config.yaml
head_dim: 64
vocab_size: 32000
activation: "gelu"
qk_norm: false
init_std_qkv: 0.0182
init_out_by_depth: true
lr_head: 0.00881
batch_tokens: 131072
seq_len: 512
steps: 7573
MLP neurons of a small language model. Each row is named by its layer, matrix (down: output weights) and neuron, and shows model dimensions 208-335. Each number is 128 + 24 x the weight over its row's rms, rounded and kept within 0 to 255.
Before each neuron's rows, "fires before" lists the tokens most often just after its 100 highest values on Wikipedia text that the model never trained on.

fires before: " |", ")", ".", " 8"
L4.down807 [142 108 132 174 155 136 142  97 130 132 102  83 125 129  99 148 143 120 152 165 140 125 106 146 164 110 156  97  88  78 123 106 134  86 132 143 113 141  87 104 116 164 119  85 131 123 121 109 116 109  59 141  84  79 103  71 103 125 126 136 103 117 117 146 138 145 117  80 162  70 140 103  94 123 129 135 115 126 115 125  60 156 118 134  86 170 108 124 196 108 115 128 135 141  98 105  94  98 118 110 101 155 133 119 174 176 118 154 168 146 145 120 149 120 101 124 124 158 120 131 160 113 121 135 104 121 142 149]

fires before: "\n", "-", "|", "s", "]"
L4.down191 [181 137 122 160 108 130  82 145 136 108  91 165 108  98 152 156  98 127 106 147 136  80  85 161 125 169 148 105 109 142 132 141 118 103 122 127 125 141  99 111 126  71 131 151 124 201 126  61 108 150 120 142 177 107 166 128 120 130 114 115 179 184 139 145 110 173 114 177  99 142 128 114 140 134 133  71 116 119  90 122 133 136 163 127 147 124 140 103 136 145 149 144 143 103 118 117 143 196 110  97 130 179 150 174 134 135 104 162 150 204 166 163 115 121 100 125 106 136  88 137 118 105 159 137 162 115 123  99]

fires before: " the", " his"
L4.down108 [123 131  97  76 139  95 107 163 129 120 144 122 139 118 133 165 122 152  94 131 131 120 141 160 166 172 136 102  54 124 132 176 104 157 120 133 162 103 130 165 126 107 107 131 172 119 148 138  90 129 162 152  94 112 129 134  90 125 112 112 149 114 150 125 149 158 100 150 117 144 101 131 120  74 114 157 130 159 139 127 160 128 157 129 159 161 118 139 105 114 146 126 149  77 125  86 120 170 116 100 152 136 123 142 178  80 114 109 147 133 131 131 160 117  92 103 119 132 151 112 127 125 143 128 137 143  98 139]

fires before: "s"
L4.down1167 [ 50 115 141 104 134 106 112 129 111 136 136 144 155 138 135 107 135 136 130 176 149 114 166 144  92 134 134 145 138 125 131 156 124 132 132 133 139 109 113 166 105 118 133 159 122 153 139  99  99 132 124 167 114 103  82 131 113 106 133  80 135 120 133 131 165 162 144 148 108  79 129 178 178 111 101 137 130 139  68 112 126 115 137 101 115 154 155 124 138 122 158 113 139 124 124 147 148 157 149 146 102 181 126 121  90 103 144 128 109 107 177 157 162 167 162 108  77 109 132 144 126 108 126  98 109 122 156 101]

fires before: " by", " as", " to", " in"
L4.down385 [110 134 100 145 142 126 131 118 116 131 173 104 140 162 131 168 139  66  89 132 124  93 130 118 129 139 157 152 111 117  82 136 161 119 116 106 149 110 114 133 114 128 110 139 145 108 106  99 130 139 156 186 132 131 115 106  87 125  95  99  93 132 133 153 143 131 154 153 114 113 136 130 117 110 116 158 124 170  72 100  97 147 124 113 109 154 128 122 167  78 170 158 101 147 105 125 162 101 120 111 149 134 138 135  85 131 115 151  81 111 111 135 154 172 139 136 137 115 146  96 110 122 135 134  92 154  99 106]

fires before: "ing", "ed", "s", "±"
L4.down1170 [113 107 134 186 128 159 140  93 123 134 126 161 148 163 155 158 134 146 138  99 152 104 101 152 147  95 134 128 131 119 143 120 132  84 112 144 134 137 140 178 128 161 116 129 140 182 122 168 151 114 133 133 174  91 136 108  96 140 102 129 153 123 119 146 117 143 117 120 150 120 142  90 137 112 151 155 154 149 133 121  84 131 154 104 131 128 100  79 127 104 185  97 137 105 125 100 178  94 107 124 117 104 153 127 134 127  89 121 125 150  88 124 155 139 131 144  99 137  84 116 145 133  98  73 151 144 125 134]

fires before: " |", "|", "\n", "th"
L4.down1287 [ 88 122 146 129 139 152 141 113 128 113 111 106  91 103 174 102  61 126  92 110 139 105 135 118  98 108 151 106 120 125 161 148 148 171 107 156 179 132 166 136 179 146 136 113 129  88 123 130  81 154  92 138 142 132 132 139 111 114 107 133 179 131 180 113 100 143 121 170 152 158 100 162 106  86 120 103 146 135 126 143 153 136 145 109 121 131 130  98 108 105 131 142 128 138 105 156 122 146  79 152 152 147 146 117 139 171 133 128 142 168 173 177 120 153 119 138 149 120  98 132 127 114 168 141 105 132 135 122]

fires before: " |", "|", "."
L4.down629 [132 124  87 115 111 102 123 101 139 165 150 132 149 143 120 108 160 117 142 125 109 127 138 176 105 152 114 114 139 128 124 157 161 129 147 142 156 138 148 126 112  99 152 117  63 126  99 142 162 145 151 132 162  99 148 126 173 126 157 130 128 124 130 140 132  88 125 118 130 104 139 146 139 130 178 155 128 160 115 110 156 108 142 131  82 144 151  89 173 102 143 153 108 152 121 163 123 142 106 146 119 129 102 103 115  63 157 125 127 135 154 104 106 149  58 143 134 121 115 139 135 130 135 134 125 115 136 130]

fires before: " |", "s"
L4.down76 [142 133 129 134 137 125 138 131 136 125 193  80 147 113 145 102 157 162 102 122 121 122 106 143 118 133 124 151 125  96 155 110 127 174 107 117 145 122 120 159  98 133 148 134 131 145 184 206 123 135 129 139 132 115 156 176 112 110 101 116 121 128 106 117 150 122 106 141  67 128 131 119 147  98 107 121 138 170 164 136 124 140 120 150  91 122 151 106 120 144 136  91 106 147 138 146 138 128 153 118 137 116 118 138 148 131 159 159 104 148 113 117 163 136 193 149 139 139 110  92 160  75 148  93 113  99  91 122]

fires before: ".", " |", " Note", "ya"
L4.down638 [125 114 118 140 138 100 150 132  85 151  95 130 127 107 115 145 152 109 114  93 107 158 138 135 109 114 133 139 130 116 108 129 113 127 132 161 131 106 156 114 163 136 124 178 128 134 151 131 133  95 136  90 193 153 153 127 107 117 116 131 131 130 148 126 168 116 161 101 184 116 118 108 122 146 150 125 144 103 171 126 141 129  99 124 154 103 143 143 111 126  73 162 155  78 104  75 139 156 136 118 128 157 110 141 172 107 158 105 105 126 119 151 152 136 100 143 105 170 105 149 137 139 126 135 133 108 128 127]

fires before: "\n", " as"
L4.down946 [ 94 126 101 119 110 123 139 170 126 180 146  94  96 133 140 158 117  89 111  74 122  88 113 123 123 156 157 126 132  83 102 135 117 131 129 135 148 111 102 130 104 151 122 122 151 115 128 183  99 116 123 122 144 145 153 125 152 149 132 121 119 125 171 132 141 120 156 153 164 108 135 104 129 103 122 135 131 175 140 151 134 147 106 118 131 102 146 121 123 137 161 164 124 106 130 144 146 104 154 136 143 159 144 118 146 210 141 136 136 114 124  81 104 134 143  82 140 139 114 131 152 141 131 106  76 160 154 101]

fires before: "\n", "-", "==", ",", "==="
L4.down585 [157 128 109 196 127 127 108 100 146 159 152 138 140 185  95 122 123 137 155 148 126 170 136  99 141 136  91  91 141 104  89 128  88 161 134 167 122  95 125 133 170 132 141 167 134 168 107 146 104 119 113 125 166 128 134 148 100 136  98 114 152 105 153 160 159 104  90  99 168 138 138 100 169 160 196 108 136 158 135  87  82 112 164 101 131 137 118 150  86 111 107  90 147 155 141 125 144 129 134 133 104 120 127 113 100 136 119 148 150 151  98 132 113 123 122 149 114 112  99 150 120 146 128 135 174 102 144 144]

fires before: ":"
L4.down54 [ 96 146 163 100 193  99  99 122 158 120 154 127 142 153 129 117 157 127 113 114 144 152 140 147 130 129  86 140 150 129 113 158 125 110 136 154 128 156 149 135 119 140 114 110  91 112 112 126 122 111 155 127 115 121 166 104 129 143 140 120 134 133 113  96 152 153 111 108 128 128 171 155 158 140 118  91 131 145 142 153 154 148 182 153 105 110 132 174 133 134 141 139 115 136 111 111 119  83  95 109  83 125 119 134 173 161 105 128 129 129 147 135 129  66 110 152 100  97 113 100 133 108 115 121 138 184 120 106]

fires before: "\n", " The"
L4.down679 [150  88 145 184 128 104 132 130 108 113 113  85  94 141 144 111 127 126 140 144 142 186  96 114 128 116  86 101 136 124 118 181 117 139 151  82 108 116 127  68 140 133 136 133 108 130 148 135 118 150 138 164 144 123 101 120 119 119  86 111  91 130 139 135 140 114 127 113 107 132 143 130 133 117 147 137 112 169 105 143 146 104  92 153 103 131 126 127  98 139 123 127 154 159 115 136 123 149 136 123 157 103 117  78 103 128 126 167 132  82 106 146 107 170 102 129 140 124 138 194 100 108 147 131  92  96  98 123]

fires before: "\n", " 1", " 0", " —"
L4.down403 [119 125 141 139 125 121 131 155 128 133 137 121 180 160 121 120 104  87 121 150 106 110 121 120  98 179 106 124 143 129 131 134 119 207 149 125  88 152 117 107 120 120 102 123 139 133 126 131 138 136 152 146 102 145 108  94 121 155 125 128 121 123 172 142 174  91 114 133  96 127 137 143 125 127 117  99 112 163 135 117 163 110 134 132 118 139  94 163 110 143 116 134 143 139 121 132 149 124 145 116 139 154 102 143 127 128 123 146 159 104 151 115 125 143 107 140 117 109 105 216 153 136 142 101  99 114 149 115]

fires before: "\n"
L4.down511 [146 119 163 133 139 101 142 104 134 108  99 148 150 101 203 125 104 140  95 109 135 136 143 122 109 130  78 113 127 151  85  90 119 114 123 127  89 159 146 103 109  96 139 130 151 129 145 164  87 168 126 162  97 103 149 165 137 136 120 130 105 145 135 116 117 114 130 117 123 114 125 143 115 119 129 180 129 111 123 119 105 105 138 149 124 142 116 149 126 172 141 152 136  96 130 156 137 125 142 117 126 167 155 119 104 106 163 107 126 106 130 179 149 119 140 140 127 140 140 122 146 107 105 152 123 132  83 125]

fires before: ",", " and", " the"
L4.down812 [138 119 125 115  93 136 138 141 143  80 115 143 139 152 110  96  91 152 178 107 178 130 123 109 134 114 114 155 112  99 116 132 134 153 100 116 153 164 103 114 104 126 171 107 126 146 110 108 140 141 168 130 118 160 168 116 135 103 116 121 123 107  85 122 124 172 122 139 141 148 100 139 156 163 124 137 109 106 155 193 128  81 102 148 156 141 131 140 155 147  48 152 116 148 117 124 150 179 142 126 124 156 111 130  94  76 127 179 143 117 138 135 166 134 134  86 122 131 105 123 124 140 125 108 111  79 102 137]

fires before: "\n"
L4.down421 [194 118 124 148 113 133 133 146 171 128 103 151 142 166  82 106 115 167 107 136 136 151  72 108 157 108  99 149 143 112 137 138  84 126 135 133 129 180 187 143 111 167  76 128 155 111 150 134 109 122 147 124  96 175 118 131 171 114 112 127 109 136 126 118 158  97  89  99 137 117 149 136 116 121 140 125 135  79 127  89 142 152 184 144 120 116 136 108 136 135 120 118 184 144 124 135 172 213 151 174 130 151 152 132 142 142 134 151 170 146 101  86 120 124 141 117 146 118 142 152 139 158 144 128 108 137 140 124]

fires before: " by", " in", " for", " to"
L4.down960 [101 126 121 108 110 129  90 113 166  86 125 131 151 165 113 137 149 165 169 128 157 134 143 111 171 115 130 122 111  71 135 105 138 108 140 120 143 121 183  99  90  96 100 114 141 111  95  90 135 201 132 136 125 115 111 116 128 132  99 156 133 159 133 182 120 130 163 129  72 119 142 122 147 129 116 160  97 124  90  87 109 144  85 109 130 141  94 131 165 117 128 168 117 136  92 149 163 109 113 130 140 122 124 148 137 115 130 114 163 111 134 163 101 147  97 150 101 118 146  76 125 162 157  98 106 105 123 125]

fires before: " |", "to", "ce", " ±%", " 0;"
L4.down293 [109 137 170 131 105 153 124 120 149 150 142 165 100 180 151 123 127 108 143  78 148 101 116 125 190 131 113 136 138  93 117  98 138 157 158 127 122 125 138  97 124 151 161  79 114 150 145  56 120 118 153 123 122 121 172 126 150 114 124 156 145 185 118 133 145 175 108 150 122 150 156 121 105 130 127 119 179 154 129 106  93  81 190 123 145 150 124 130 123 119 140 146 127 154 144 164 145 130 110 135 140 137 129 119 110 123 106 125 137 125 121 106 160 163 125 105 119  83 102 154 106  76 133 151 131 144 127 115]

fires before: "\n", ",", "|", " and", " in"
L4.down449 [107 136 142 126 124 107 145 102 168 124 143 130  87 111  94 106 173 156 161 174 130  87 125 126  95 112  88 153 105  81 133 128  91  99 143 121 136 137 105  84 149 126 135 172 128 111  99  95  95 116 139 118 121 148 150 146  82 125 153 102 147 102 128 134 149  93  84 104 124 156 135 124 148  81  96 153 165 130 133 112 124 145 109 111 111 108 122 124 116 112 115 145 166 133 204 125 169 161 137 112 117 190 106 135 111 157  96 158 117  73 102 130 127  97 136 119 129 112 124 150 149 154 152 115 145 128 159 109]

fires before: "\n"
L4.down1005 [156 139 172 108 152 165 135 131  91 139 134 154 126 125 110 178 101 146 171 139 128  91 101 124 155 188 101 119 135 171 140  79  97 134 129 108 105 116  94 129 121 169  95 119 128 128 152 107 160 159  96 142 166 106  93 140 137 140 110 108 108 123 133 167 118 125 153 127 107  91 102 100 130 136 147 159  88 142 124 136 107 134 100 124 114 145 100 139 119 130 119 141 149 122 153 132 110  99  85 194 144 111 154 161 143 161 126 123 108  79 113  97 129 101 116 101 117 124  84 151 150 126 126  90 131 151 128 109]

fires before: "\n"
L4.down939 [124 120 119  80 134 137 107 125 116 106  98 140 116 118 123  77 157 101 143 139 117 128 136 136 158 114 138  97 134 143 119 112 135 103 104 158 115 107 158 140 112 151 111 151  97 110 127 105 110  99 131 123 156 135 147 175 140  88 149 122 150  79 134 135 147 109 127 116 161 167 100 109 125 138 153 110 149 118 140 153 128 141 136 116 130 113 106 172  96 126 125 100  72 103 160 161 141 138 117 125  97 126 140 154 120 139 109 138  91 151 121 145 139 151 167 152 111 135 179 143 130 101 110 104 123 206 140 124]

fires before: " |", "s", " m", " 4", " 3"
L4.down524 [102 135 160 122  97  94  92 145 151 141 123 114 151 139 106 145 131  87 134 151 131 150  92 110 123 115 121 117 134  97 131 157  99 133 130 140 117 108 153 158 120 163 134 121 101 138 121 134 112 126 139  52 119 159 113  96 141 146 135 124 160 158 162 114 177 126  87 158 116 110  95  84 133 101 104 107 116 127 136 118 129 147 128 104 156 147 165  70 113 139 140 151 128 141  99 152 168 123 100 124  79  89 129 112 164 117 105 151 127 124 114 135 145 118  93 151 137 102 157 136 130 132 165 119 118 113 110 137]

fires before: "'", ",", " |", "\n"
L4.down1155 [124 115 164 116  98 141 125 118 122 160  96 133 165 149 128 127 123 163 112 148 110 135 125 137 110 153 113 108 135  94 129 158  91 134 111 117 118 105 138 103 132 150  99 102 132 133 145 141 123  96 172 112 159 108 131 116 136 112 102 122 128 188 131 110 141 125 104 130 119 140 149 123 101 109 159 148 203 170 158 120 128 126 155 120 136 123  73 144 118 127  80 107 126 146 124 103 116 145 108 171 123 138 147 170 120 150 131 112 130 113 126 127 134 138  94 118 119  76 141 155 120 111 212  96 107 108  86 106]